MLP neurons of a small language model. Each row is named by its layer, matrix (up: input weights; down: output weights) and neuron, and shows model dimensions 298-447. Each number is 500 + 25 x the weight over its row's rms, rounded and kept within 0 to 999. Numbers have three digits each.
A block is one neuron, or neurons of one layer that tend to fire together. After each block is what it responds to, as a language model described it from the Wikipedia text at the highest values.

L14.up1211:524524509526454517488481488497504456465530495505496500483529485466505452510534468505541464510487494506476519471486490482470495506534483516529547434474531527480505486508437489494476512532479517524498498503521517527516453530468517479479497480568537490448516509507467524425519483514511479514486466533515508504480521507502472469519479462464490521480526505506445519491474485477500510556510517519527484501476492517491487547536487472516490497493497474547474
L14.down1211:570450520499508490500424536557496471517515515487497489505491513531515517494481473445539496487497516479519481502500471468512523463503470527533499489521541503489497476492473488511476499536498547579487497469460541525484471552487481500473501504452503439511484493539487504487489464500523510512521480518506496472459479480514540480506474515519454468484474522481494511489456531511490562511521483431531506497480462543473500499478555477524507486506502489513501
Responds to: Tokens just ahead of an expected number: "on", month names, day numbers and "was", "of", "|" before figures, e.g. "on May 17", "population was 251", "score of 80".

L2.up82:503481504511474531515500493470522541489499522479507513502444508486509526520489499481486423438493471468526526489514487492495506490532454490513482460502483490505558504537485507503499503525496535525481515508485483500489469534471483479562499486495512474508526507495492511491497523469497509501526508493466513454511477498470482494497543522531508486482521471512526481485466457488521535450464448498514496433559530481512498497476447501461521543478460533574515
L2.down82:512498528513479534530524542472524512534482530492511541493453527488498485556488531481516458484473500467515530482529504504494497491525486483518508525539491486533493513556483494534503501524516570505479532502500481529469500514482497503544494506540516475474476515474543499505508548494494522509522497521487503448526477486532489496497540526546553499497510502512511522519471481504558533473501468500508474441499497460536494513486480499493512516506502484538498
L2.up808:497469514493498454493532481437484494538479487532510518520511500520519476510485499499519479508537455528514477495481532465547489485465497447478548487485506510475501471487485531547489481529492494482449512492500522552478463476540504484471476514494488493511493501489525500524512497468459501490489519521536493482536486485477540482531504510478490482492464500470475500467535522452471482486459545498519488517521442486487515540475525490480539499504488502474476
L2.down808:484447511515477483514514525456499492552472497484525514515517450530469497502491541506502474519507502541539514500508537520526515514463504468514522519552455514525481489500456485535452450528500473569456508487495551570497492458537474514479476502497491492477471476492496517502503502449456508503525514533519508505524484485487517491509520499484515468497465536488495499467503526494520519479466507479514471480543464484507522482475497497468552505471490481478515
L2.up1374:503506495454483506515494497457505490466454500534501513504500518449523513472526518504514496483480492520489531486548529501510502522547503529529466471528504486511498543525529490493521480512482552498494507486452462556525502528450456473563458522506464471551490541504509496481485471454478499513496492477486528494529492522513524486496481498488546491502498485508483517516477460511477512483462519487515469438479498483473488503476530519508529514510450507545510
L2.down1374:473492497487481516518507529474506491541433498488484543498489527467460494487499540453546481505475491481510533490584536545537510486533494497538486494587514519510500561539491493474489489530512567517517514473501493547519516540477460494532467546492506483533484529490522522478513531491500499548489482532513524503531468541515497484511523520536555486497491481485502529492497465508506522462462478486498460440503491546522482485487511500486503527497484513506507
L2.up1426:474523494507509496541488499498495471483500525492503468510505507524521455475478523491514486516531456540500500513506465507539488522506509469442499453478496495550505504518542505514477501492537458500487482435460498529499462525545466488531511486468549463480498528528523488478473497504481480530511529505520480490520497514522528506471482514465498466489478468531538477483517500507473523498449526473498494489476535483507507470433532438513470466509507502521541
L2.down1426:538493479521501537534491489542514526540513484519505522521445517495521527510525476459509448444494480540518496514485460507511484489493520484495516502505524484528488510518599486509499514523519532513525516542504501550474468522537502461541499520456504538484499515515544521491505516508485538463514529457503512518527488521491506491462551515518501485499511469502495482517487530536475486466466486518480486455541558523528527472503527507466520546520492506497508
Responds to: Forms of "be" (be, were, been, are) used as auxiliaries before a participle or predicate, strongest in passive "can be": can be visited, were exhibited, has been used.

L2.up613:527536503505457495535496516485503491499497520458523478514570434524524495438486550514473502511520460564503524515536510515489534522480460557479494525513543488492500507551572514487536533489520482559525507455481511508469506518499482435493505504458526515543475508496549486542518520470513501489532481519492483486491555492502512507512474505505479444521481494489513536504509515478488510499512479495525522502483519509455456466488476493534492478485512506507525
L2.down613:494555501495470490521510456513539515480489519472477482487536474503506460531495525484500511491494479546489539507511470465533520461460514513520523505470524512486507519523514510497536476535504471473504484506497541449468485545524476472482538510491494521533514504448532470509502482481537540473479481474528508500512511470536504484504468543510495523496486461498515457498542527491503522513535523478493539507503476565480437503523504518473513486481500519528482
L2.up1002:479515474504490533531497536537504474480516500518510479552547504456489483503502485513477460510494502469542491514436484524512475492495492470520513513494503465479480491530526557501485473458500513529580567479439490499487514500548487464484447457502508512432478539476577467491559485493490507521485528484489509534480518506481518486475512536524483515525475519518453495492527489488469486514492476489552497469528494533528471526539484498486484466524520521487500
L2.down1002:500549531489498485498488527474487476507495529469500502485541512468461455516471504520456447504439497506493492488469500489557486478510489481520532479487499437514506545511547576494469479495498498498507492468487528479522513516522521502523480476513514525475494506479506488501550491468509514526511542481527493477527495509512495485501491525513497490476491483491511540485542491511499516528522452492539511489511498538504493523502500541472487470474543493502481
L2.up1072:516526451532448537514518514473488501543488484518489501469519504443497496492523482512470454504526508498519504516531562540476504482469510504482490494523490515502449481523530527500527467519501564521493499492526508446489519463546474474476522512476520504486479475448489534480519530492547481507500450504496502459463493453482545509512497518484468536485482567492477493483504514493502478518496474508533503520561537521468504493525484525533498501510482488534495
L2.down1072:502529500531479509520481436474497500498480482497508484477516484464503511506487512502483472473515478487479529513550499523516519503518525551512529491479517496506478499509548492510496483574532511514492488514498527462517485513510487501502499511448523520507511512477479521465547466458502481505490438479489519491509517466499532482545490495510499502478494538461484508501488493481525499531499509451485521504550533536454477509544506530516505490485519489534488
L2.up1694:517504472489487542483493465469499503521494507505479511521497458492470489517493500490487439510533510520506477469508521542460523508437484513525460495466493514538507465536533552524460536511533497531486492520514502529496510531506492484510518510465472509484537526461564489486478508487487523495497506492479512490489505519463496470467497483478498515461443551511515453499502479466478509466462489503565545499538503496513496516487452500521504481497499496511537
L2.down1694:527514500564454531492510501522505505486516499533485527521456482483458507540504473491466477440461480529514458470504476525495526506475514498540475520487477469509447499497558514522483498520516488533525485462508517517477493486536462498527474496444495496468520563489496494464456507519491490516497510492486513488540489497460466504458472481526506517473472487525502494460463488459530555481480469481516521481555472486495480521487511504466498490489490517459492
Responds to: Pipe characters dividing cells in flattened Wikipedia tables, mostly after a cell's number or name, as in 37.61 |, Eredivisie |.

L11.up149:514496496487492513504509526474467507485526483467529494497527506484480527504445512519523502523521463494516526518473497520465517468505479477514432454504485516506494501465474537550497525512546497462510519529526516493510491494516473488536535480492479499498482540484523429533496479507523466470494501517534476520507520510516510497534527482505479543504482547567496497498471503536455484475514502486502493482486490508510505497514495501533501469465469518486481
L11.down149:458474489489489506506475500532489529487546531493473483541508493528503492486479497496503500539463479465461480485483499479504529498559485476509486518485501504540476493488477520502509503482470493528508525498483469505465464502504495525557512514473473541473485512413501485504504490528495461440485464514496488520513490572543507554506464525478507526465517495509513554483493483505523535525520492525468487536486513485453503542515499518483475537495484451493482
L11.up292:500553470511494487519512491498448541496517482509552493505560470468485482506496514513489490481507460486508510518546500488497489509520540474499448490480515471498503521507440565484495525503518491467490508459494451460510510453510516534544520531477468513438494550480495497505508476513445482518500530494479497533515448487508469485502555514476561487469501471509502518475500518526468506500488538493540486495552476512484522479508488534496497471498506492516493
L11.down292:485486514515519511501553443458460496524511500495515520540505477549533509494501515519505490492458492544475517499542514469475518443463537543519519451510532514506465493496472490532503480523506544480501531505552525498467506481500508515481491485534475481474504465489473545501480501522510501482503507520523468501512502508508494502529526493481507497505512476487513519479487536527498540530541533507502526454511475487495534497528485508486485511521535508468480
L11.up330:452465497507476547484533458524502501547525540524518484488546532523521515526471482503532423471525488494500481529489483509518449427517489474507483481491554493514507537536503530498489478486480492510487528461516491506503493502535442532506534563458503515483539456523520534490487555492505494498523538512532478460488526513475501469491543492501497488471528545501512510491487517536476519469492578515440516509494499535470491517501508492476515472508518520512509
L11.down330:479461500525486504521525511444493472498454494455484493567536507527474497527492497525477495494491515506532558483508528529468421515456492508492523504489474523489487463524532462519509476485502494527485477523513490519496478515538510506458512515489527511498487503501481481461510497493493512508512499523507477461500506496511503498509531478511514534512437504511479493511458540451500488543495524487536502507481508505490487496525512495515527461512507487501492
L11.up651:480512459508483531477445502487503557482535498524554516494487497503485528530469514457480501506490490524464495497452496508490547513454456510517525507508535484502471516533469543442502481505479453489516538483493544494558469551520499529473534505498516519478530538456486462434483499496503512535511547506472463496492473501536517477511485521505461496537520486474491484492487519495465481551507524464500501475519519452483479472477519486524560550497521478493519
L11.down651:508497483502477507474534513509492517494505501535495485483500465444538501483519510494469507494464516521485550501476519509495521480482470505558524488520494487561529534462549485450521504532495527526525511481484510494505502546500525509490527503512482476508482510469495553482495459528489518564528463501481510494476463497468519491489531494558520490528490519441494511479483477492482536522515477468500533486498513471489523499494514447488488493455542536505501
Responds to: Mostly "of" after quantity words such as "One of", "Two of", "some of", "all of"; also month names after "on" in dates ("on June 30").

L14.up922:496533500523536548492480518485470529488462494472472499536553494505511480529513563461468469516489485538491445556528492455483504460538524518496448512524536487474458484506529496514478520522511473483490528499496509490480498496513552485496526526496473525542494471470479464479475467512495490518462494500523493495513504531518484503492463491493505545546522471509538520523518456475500521498480489497483516481489464492517535457509510486442502447531487486480504
L14.down922:491486443509518534497456559488439543512516479480473481490495486496494459494548528500496512489503537522466504476485503483485497494514495492529487485512539511523493473467493517483509504510459534543481504476516481506487512541527501527484481493488463543490496450405533498499496521523501475509486526463507476519502484547505479517502502513493490476495533516519551481491480506530530512522526460522495493508468524475524453500493530423515498510527470490483546
Responds to: Pipes, semicolons and column words early in table header rows (Date |, No. |, W), plus nouns before "of" such as United, age, number.

L11.up116:505459482497536463529510472515518498479473502457495486467474454526520524507549493491521502574521480475529449519495482483501491509505504529482550496470544497485520495531515471497528534466485490498521533499463498553520485526518520483503521508506485493478507528486523441529511492486517525469503534522489479477495533505513513484546474507511507463475501482550541483496522491489466554511455543483464513513484477456517552439539494509500498490510492528484472
L11.down116:522508510512493478488485491509517490495525511472488506513515499510484493491562493531496508475465491497507484488491477460519479489489542463488530496509435452536488509458503514521501474507495489517473537528504529486481468500544519482487532484517459461522517523469526475502471535496497503459491496531482471534532485461488476535529522450473486504459522521494520465553494517516487512514508496494505528564522497523484519519479478500524507489499491496518505
L11.up441:494464470491561505566485484488482500493511512523482460504536494531518497468560493461498503505480421490474488518538500472500461471491473489464491578502519537506447482527487488463499499503486469499508515526539509513518512472503508518532481481514471493497520486472514527505473507476480496438505509492508526463520479477514515501494523495517475556489487522480470509519513478539486450523480505537506503529567481508490546540536521503482453456515493465505536
L11.down441:507534494473475470488472488487478470455483466507504487450533507521502496507439539511483496461452523526507517438512515471502533450505496543474532536504481472499513495504522483500499480519512500496529498500453495497527507489521499494480484499485487489493488505509513508461500497531499512473500575506547525551502497472486491537515527489474555534543503484546505493466525517477528518466480445467490479472442490500519463466470482535493503511485445511511522
L11.up789:525505497520478475481477482537527511523491496449466513537465529538529501490533495528489517537519452514515499506502472555475504513477522492468509504498497496519505452493494507493535475463496503467504499470483544499480468472521457462486467512475485485517511508495459482526457513484505474547454504545485507501536517484541500530544531550492543498486553495453498487486517567507525497507486510521467480506521541498515525535499485460501493460523507499496520
L11.down789:528464516497535444505489507477499499521496485503483491560520482488468554459491487535512495460493502532497511507505513490502487482499533502469523506509565501498502593527499512476498487478474469497471475474495492505480483497526519487496499488510529513487465448489512500491475503493513519525492479501478473511485511519467522510543481483476476525488515482460491511546502475475485495575518461481506468484479500525492519492525495511524481495470482474508505
L11.up925:481442488528594532519513447509528524521509509428519479537492481526538520508515488459509518508544524447522495503528459482432505509486520465543501537512437503505521487512511537462533539524501545488495499510468526559501484514541498492475498497480491452466514495552493485508491468515487515493496481519476524512477536509522503511531487530489499500521513485464534509459549501479488518524502537515467465492502485465496524464490503485504517457486531502495474
L11.down925:514453494490523506530504452512522529510557495451488523514511503508503510492531547494495519531493495441529496477515493476485509489481538494493478543454484515515496514460469522511522542498469475480504519468461508466498497537544533484489488512473462486517525522476512483528525472466484539517483510556521488538512497513490505493520501516450500508493500456478539483512517498473472517541510504508478506522513524519505546483475513478513478488453545515474465
Responds to: Column separators (|, ;, or blank cells) between header names in Wikipedia table header rows, such as "Certifications |", "Model;", "Silver | |".